{"bias": "all", "init_std_o": 0.00526, "init_std_up": 0.0258, "init_std_down": 0.00526, "grad_clip": 1.0, "train_tokens": 493900000}
MLP neurons of a small language model. Each row is named by its layer, matrix (up: input weights; down: output weights) and neuron, and shows model dimensions 80-175. Each number is 50 + 12 x the weight over its row's rms, rounded and kept within 0 to 99.
After each neuron's rows, "fires before" lists the tokens most often just after its 100 highest values on Wikipedia text that the model never trained on; "fires on" lists the tokens most often at its 100 highest values on Wikipedia text that the model never trained on.

L4.up1020:56 51 41 32 56 50 48 48 60 41 31 58 40 57 36 61 41 45 56 63 73 63 63 49 46 51 50 53 51 31 53 59 62 52 34 54 61 19 71 46 69 54 46 64 58 61 46 70 47 79 60 74 36 38 45 46 41 45 38 17 38 43 69 46 47 39 36 58 58 58 57 44 42 39 55 53 54 33 53 62 58 47 26 49 53 54 57 61 78 50 42 32 48 35 44 60
L4.down1020:53 48 46 61 30 94 63 35 68 57 37 68 55 36 48 60 27 47 51 42 58 56 48 68 50 66 60 68 31 51 53 46 57 40 35 39 59 60 46 57 36 38 24 62 36 42 48 44 42 64 37 56 42 65 68 34 54 45 61 37 45 35 42 67 40 34 76 38 56 58 29 49 36 59 73 56 55 44 44 40 61 35 45 45 46 43 45 41 63 51 59 70 55 30 40 51
fires before: " 0", " 1", " 2", "\n"
fires on: " |", ","

L5.up752:54 54 52 47 71 50 19 59 41 53 38 53 30 48 57 51 28 33 73 30 59 56 33 59 47 56 57 64 57 43 63 66 66 41 59 58 55 46 43 55 75 75 49 63 41 39 63 53 42 54 41 59 48 43 81 68 46 56 60 62 59 43 55 45 29 56 47 40 44 50 65 48 42 49 46 54 53 28 64 32 54 46 41 14 60 51 67 28 45 57 34 65 73 48 52 30
L5.down752:60 30 41 63 48 57 54 51 56 37 55 27 33 54 59 66 57 54 56 33 50 31 54 43 58 48 39 37 11 59 29 41 60 48 68 43 32 41 44 19 43 45 48 51 59 72 27 31 51 36 68 47 52 58 26 53 32 49 46 49 47 38 72 41 57 47 41 55 48 37 31 51 61 38 49 61 64 63 49 66 47 59 59 63 56 43 48 55 29 57 74 43 42 59 26 44
fires before: "|", "\n"
fires on: "\n"

L6.up795:63 45 42 58 66 36 50 58 33 42 47 10 56 76 46 53 64 45 52 47 68 32 48 54 38 44 26 34 51 45 66 65 42 37 39 58 57 35 46 58 35 30 50 64 41 62 44 34 56 41 54 37 45 51 42 44 56 54 38 61 42 48 58 66 58 51 38 53 60 49 61 32 45 58 50 49 34 56 46 41 58 68 59 57 38 66 62 65 52 30 58 39 50 47 48 50
L6.down795:67 32 58 55 53 50 53 36 51 46 41 35 44 38 55 38 39 60 66 59 54 70 72 42 17 54 22 39 57 61 66 48 64 35 55 81 46 51 41 50 42 46 44 25 64 72 36 50 54 64 36 24 39 58 50 52 46 48 61 41 60 41 46 43 67 58 31 51 51 36 39 58 68 66 49 47 50 57 45 70 52 43 57 30 39 71 66 63 50 34 52 36 38 64 39 36
fires before: "s"
fires on: "'", " of", "’"

L2.up436:63 58 54 57 67 62 34 58 57 54 20 51 58 44 52 36 39 46 33 48 37 41 64 57 49 59 63 39 31 49 34 73 64 52 41 42 54 46 70 43 67 47 27 52 61 49 53 49 48 45 64 45 43 40 36 52 42 52 48 34 63 66 54 32 43 46 66 43 57 47 45 60 36 41 51 52 30 48 72 61 65 67 33 31 28 47 61 43 40 57 40 51 47 58 68 63
L2.down436:50 56 54 46 44 86 38 64 47 43 57 55 48 25 48 56 40 56 51 57 63 33 64 60 62 49 66 35 36 67 35 51 60 61 50 24 38 61 39 45 57 23 24 52 55 53 43 28 54 67 56 50 31 58 61 51 43 55 50 36 64 43 60 36 46 24 34 40 41 32 65 47 42 33 58 42 54 26 51 72 49 63 49 58 50 56 45 54 40 48 63 58 41 69 55 38
fires before: "|", "\n", " |", "|---|", "|---|---|"
fires on: "\n", " points"

L5.up502:39 48 41 74 21 42 51 45 73 56 45 40 63 58 47 40 64 35 29 33 64 56 29 49 36 61 42 65 65 54 51 63 48 58 54 40 32 47 42 28 35 58 44 49 54 58 53 68 55 60 61 36 53 37 46 38 57 46 56 60 44 41 64 50 57 48 50 49 58 55 55 54 60 58 49 55 59 44 45 52 57 64 42 61 56 49 47 48 49 39 43 32 48 71 63 40
L5.down502:46 46 46 57 60 45 72 47 45 46 45 37 66 62 44 17 47 69 41 38 41 53 54 43 45 30 62 57 47 59 44 49 46 58 27 40 31 39 64 49 26 55 51 55 57 56 42 56 44 54 57 65 31 33 49 55 32 39 39 55 47 49 52 69 46 59 35 63 34 50 51 41 63 53 56 48 38 65 62 45 37 37 69 58 60 49 33 50 40 21 55 48 49 54 48 49
fires before: "\n"
fires on: "==", " |", "\n", " =="

L5.up700:51 50 40 35 45 33 27 48 78 46 34 43 44 63 64 40 48 71 37 55 44 37 51 50 64 49 56 46 43 49 38 62 39 58 41 41 47 54 53 51 31 65 56 33 57 59 70 41 47 38 55 43 54 52 43 46 40 64 53 29 63 38 49 47 47 44 40 49 64 51 27 33 39 42 66 47 51 60 79 67 74 47 48 45 39 77 60 56 66 56 64 40 37 65 44 40
L5.down700:39 59 20 37 31 57 43 42 70 52 70 59 57 49 50 63 51 54 46 28 53 43 26 52 43 37 34 53 49 41 53 66 51 25 61 57 44 46 54 66 52 44 43 53 55 33 65 30 67 54 57 30 52 26 54 38 33 66 58 52 30 54 44 39 50 61 59 40 48 65 34 32 54 53 50 34 39 22 42 48 36 49 74 31 42 51 52 42 49 55 60 52 42 60 50 63
fires before: " |", " by", " ", " 1"
fires on: "|", "ed", "-", " ", "\n", "s"

L2.up1038:42 52 55 68 77 67 63 33 54 74 56 42 34 55 65 38 55 49 77 30 47 74 66 61 44 55 41 56 22 63 75 48 57 47 41 27 45 61 66 49 69 36 45 43 51 62 70 49 58 60 49 41 49 37 58 56 55 26 47 41 55 43 46 57 66 54 39 58 37 56 49 34 45 65 27 37 59 40 64 56 49 54 55 54 63 54 35 33 44 40 44 67 54 44 43 42
L2.down1038:38 71 48 65 66 48 48 39 47 59 55 43 47 50 37 65 52 52 58 42 50 46 41 36 38 41 67 38 33 53 37 48 51 20 44 57 57 37 51 53 48 39 56 55 61 53 40 21 46 48 57 49 31 52 72 51 40 39 52 50 59 59 43 67 45 39 39 56 51 38 50 41 59 36 53 27 43 55 26 63 47 41 68 52 23 63 48 68 26 60 72 64 54 63 42 48
fires before: "|", " |", "|---|---|---|"
fires on: "\n", " to", " Apps"

L4.up515:47 65 52 68 54 48 29 38 26 46 41 49 52 54 75 31 52 48 61 68 36 59 47 32 53 43 36 48 49 31 46 53 46 40 62 68 48 50 51 55 50 54 42 43 53 42 49 36 41 34 49 41 36 47 45 45 58 50 44 57 77 49 59 42 62 58 47 41 70 48 74 41 54 50 39 54 55 53 61 34 64 42 59 33 42 50 65 61 58 49 60 53 57 54 75 61
L4.down515:69 60 53 36 57 54 60 52 10 71 63 54 41 36 43 30 51 57 43 49 66 57 62 52 46 61 36 39 62 79 30 52 51 67 58 32 60 58 50 38 43 53 66 37 55 28 51 74 71 57 60 51 50 65 54 57 45 52 37 35 38 53 47 47 40 25 63 59 47 67 61 54 33 38 53 63 48 44 38 60 69 64 41 64 80 36 57 66 52 52 40 38 69 45 35 54
fires before: " |", "\n", " GF", " GA", " W"
fires on: " |", " L", " W", "\n", " D", " Time"

L5.up350:61 55 64 40 27 42 40 68 35 46 54 59 28 76 60 47 38 58 67 50 41 49 48 38 67 33 49 41 59 43 61 73 74 49 46 47 60 35 66 65 49 44 41 53 58 54 46 62 53 59 40 51 36 60 49 45 70 42 50 45 43 54 48 59 55 39 33 57 63 38 49 43 64 44 62 51 19 46 48 61 65 47 61 58 60 44 37 54 58 39 61 57 41 47 38 64
L5.down350:26 59 34 53 67 44 71 42 36 65 44 27 59 51 54 39 36 28 53 56 54 63 53 53 44 49 62 63 55 52 65 40 56 38 35 45 46 52 40 50 52 54 61 57 48 43 53 39 59 54 55 62 77 55 58 47 53 39 65 45 41 47 50 49 46 62 64 26 41 63 64 56 53 55 56 52 61 34 73 33 43 44 37 32 43 44 60 60 28 75 36 55 49 50 50 46
fires before: " the", " 0", " a"
fires on: " of", " |", " in", " the"

L6.up124:59 42 29 21 40 53 60 36 69 38 48 35 29 76 65 38 71 43 42 55 36 49 43 63 43 46 63 43 37 51 34 49 31 78 41 43 45 59 67 55 50 45 48 69 45 53 63 52 44 36 40 50 28 58 60 48 52 45 35 59 50 67 48 46 41 47 42 38 36 77 35 49 50 54 53 43 77 45 54 50 51 45 67 56 70 50 74 69 45 30 38 30 39 70 47 49
L6.down124:53 50 53 40 40 44 56 37 32 67 48 64 47 32 70 54 46 39 39 44 56 59 35 56 27 51 51 47 61 77 40 59 45 59 55 39 57 60 64 65 59 46 57 60 33 60 65 28 60 54 69 52 26 64 46 33 31 64 61 58 68 53 45 41 62 51 38 59 62 56 48 52 62 55 44 49 58 41 54 40 71 58 45 31 56 36 48 32 51 44 41 71 38 38 34 32
fires before: "|", " ", "|---|", " |"
fires on: "\n", "|", " |", " Goals"

L6.up290:35 47 38 44 46 35 36 40 34 46 42 44 59 68 57 28 58 43 56 59 64 26 48 40 59 61 58 64 50 50 68 32 44 72 81 62 43 43 65 28 48 44 52 60 50 73 39 29 78 61 65 30 64 45 16 55 66 32 51 42 52 42 52 67 62 46 48 61 58 49 43 43 52 69 58 52 64 36 51 12 48 51 47 62 22 44 71 37 51 71 50 53 33 72 46 56
L6.down290:42 39 40 38 64 50 48 58 55 39 60 41 37 38 33 38 43 62 57 75 43 54 56 30 25 65 60 53 40 65 50 52 51 46 42 61 35 50 51 55 37 47 53 32 63 56 48 58 50 44 53 38 35 35 50 53 43 59 19 48 53 55 73 58 44 58 31 55 65 53 38 47 49 47 68 22 41 73 52 43 68 58 33 36 52 65 38 31 28 68 73 44 61 38 37 20
fires before: "\n"
fires on: "==", " ==", " is", " ===", "==="

L2.up1096:62 54 41 36 36 44 41 41 32 25 59 50 41 73 53 46 72 49 39 53 72 56 63 32 65 42 37 51 55 79 65 23 46 58 51 57 49 39 75 15 48 45 43 78 62 48 48 34 70 60 46 47 37 55 64 42 39 37 63 39 49 56 41 33 47 36 65 50 52 64 51 30 61 41 40 52 62 53 38 45 70 54 60 49 39 27 47 32 58 54 61 24 79 86 41 56
L2.down1096:42 67 63 40 46 51 31 43 42 66 54 69 51 27 43 46 48 58 46 49 49 39 53 38 38 57 53 45 26 68 54 54 40 66 30 65 37 40 57 59 55 48 41 60 50 67 76 34 56 56 42 37 53 43 68 63 63 45 58 41 54 45 49 37 75 58 39 51 46 53 39 57 64 32 34 36 54 58 37 40 48 40 49 52 33 48 43 46 53 28 53 33 53 64 67 34
fires before: "\n"
fires on: "==", " =="

L2.up238:40 44 54 64 37 52 43 65 42 32 51 53 60 42 37 46 46 47 55 37 36 49 37 54 59 52 39 43 50 66 59 58 52 35 62 57 59 57 49 44 40 34 32 60 45 73 56 29 49 40 52 54 29 41 70 46 57 54 43 50 54 27 41 45 63 55 49 54 51 48 45 62 56 38 69 48 66 59 37 53 25 40 53 46 45 44 53 80 77 44 49 57 16 33 51 45
L2.down238:63 60 53 68 47 63 58 40 53 42 66 65 53 43 46 46 56 43 51 64 42 72 39 65 35 58 51 56 58 71 49 38 52 43 42 37 49 52 60 63 49 50 43 43 29 71 58 43 32 47 40 36 40 68 47 34 46 49 45 55 61 53 48 35 62 52 49 55 38 38 71 46 57 53 47 80 66 58 43 63 63 35 59 58 55 54 63 47 55 48 28 37 46 56 34 51
fires before: "s"
fires on: "'", "It"

L9.up1201:59 40 39 50 47 42 61 59 17 21 48 52 61 58 43 61 54 49 56 58 58 39 55 37 51 51 71 35 54 52 50 35 44 78 44 48 35 26 51 35 60 63 39 70 38 72 32 48 42 44 46 37 56 49 50 42 53 46 55 41 67 57 47 41 67 37 70 58 55 40 42 51 72 43 43 52 65 32 34 72 66 48 44 49 65 50 37 59 65 26 62 55 52 36 37 60
L9.down1201:25 53 35 62 69 47 46 75 44 61 45 49 41 37 68 60 48 69 48 32 43 75 32 55 32 46 56 43 64 58 39 38 48 45 48 58 66 46 60 59 27 28 44 52 65 36 51 44 45 66 61 51 42 44 54 41 61 49 70 44 44 65 50 42 51 24 66 45 45 25 45 46 36 65 53 63 72 52 54 62 53 36 56 45 55 20 48 79 57 50 43 35 49 64 31 43
fires before: " 0", " 1", "-", " 2"
fires on: " |", " in", " pre", " post", "|"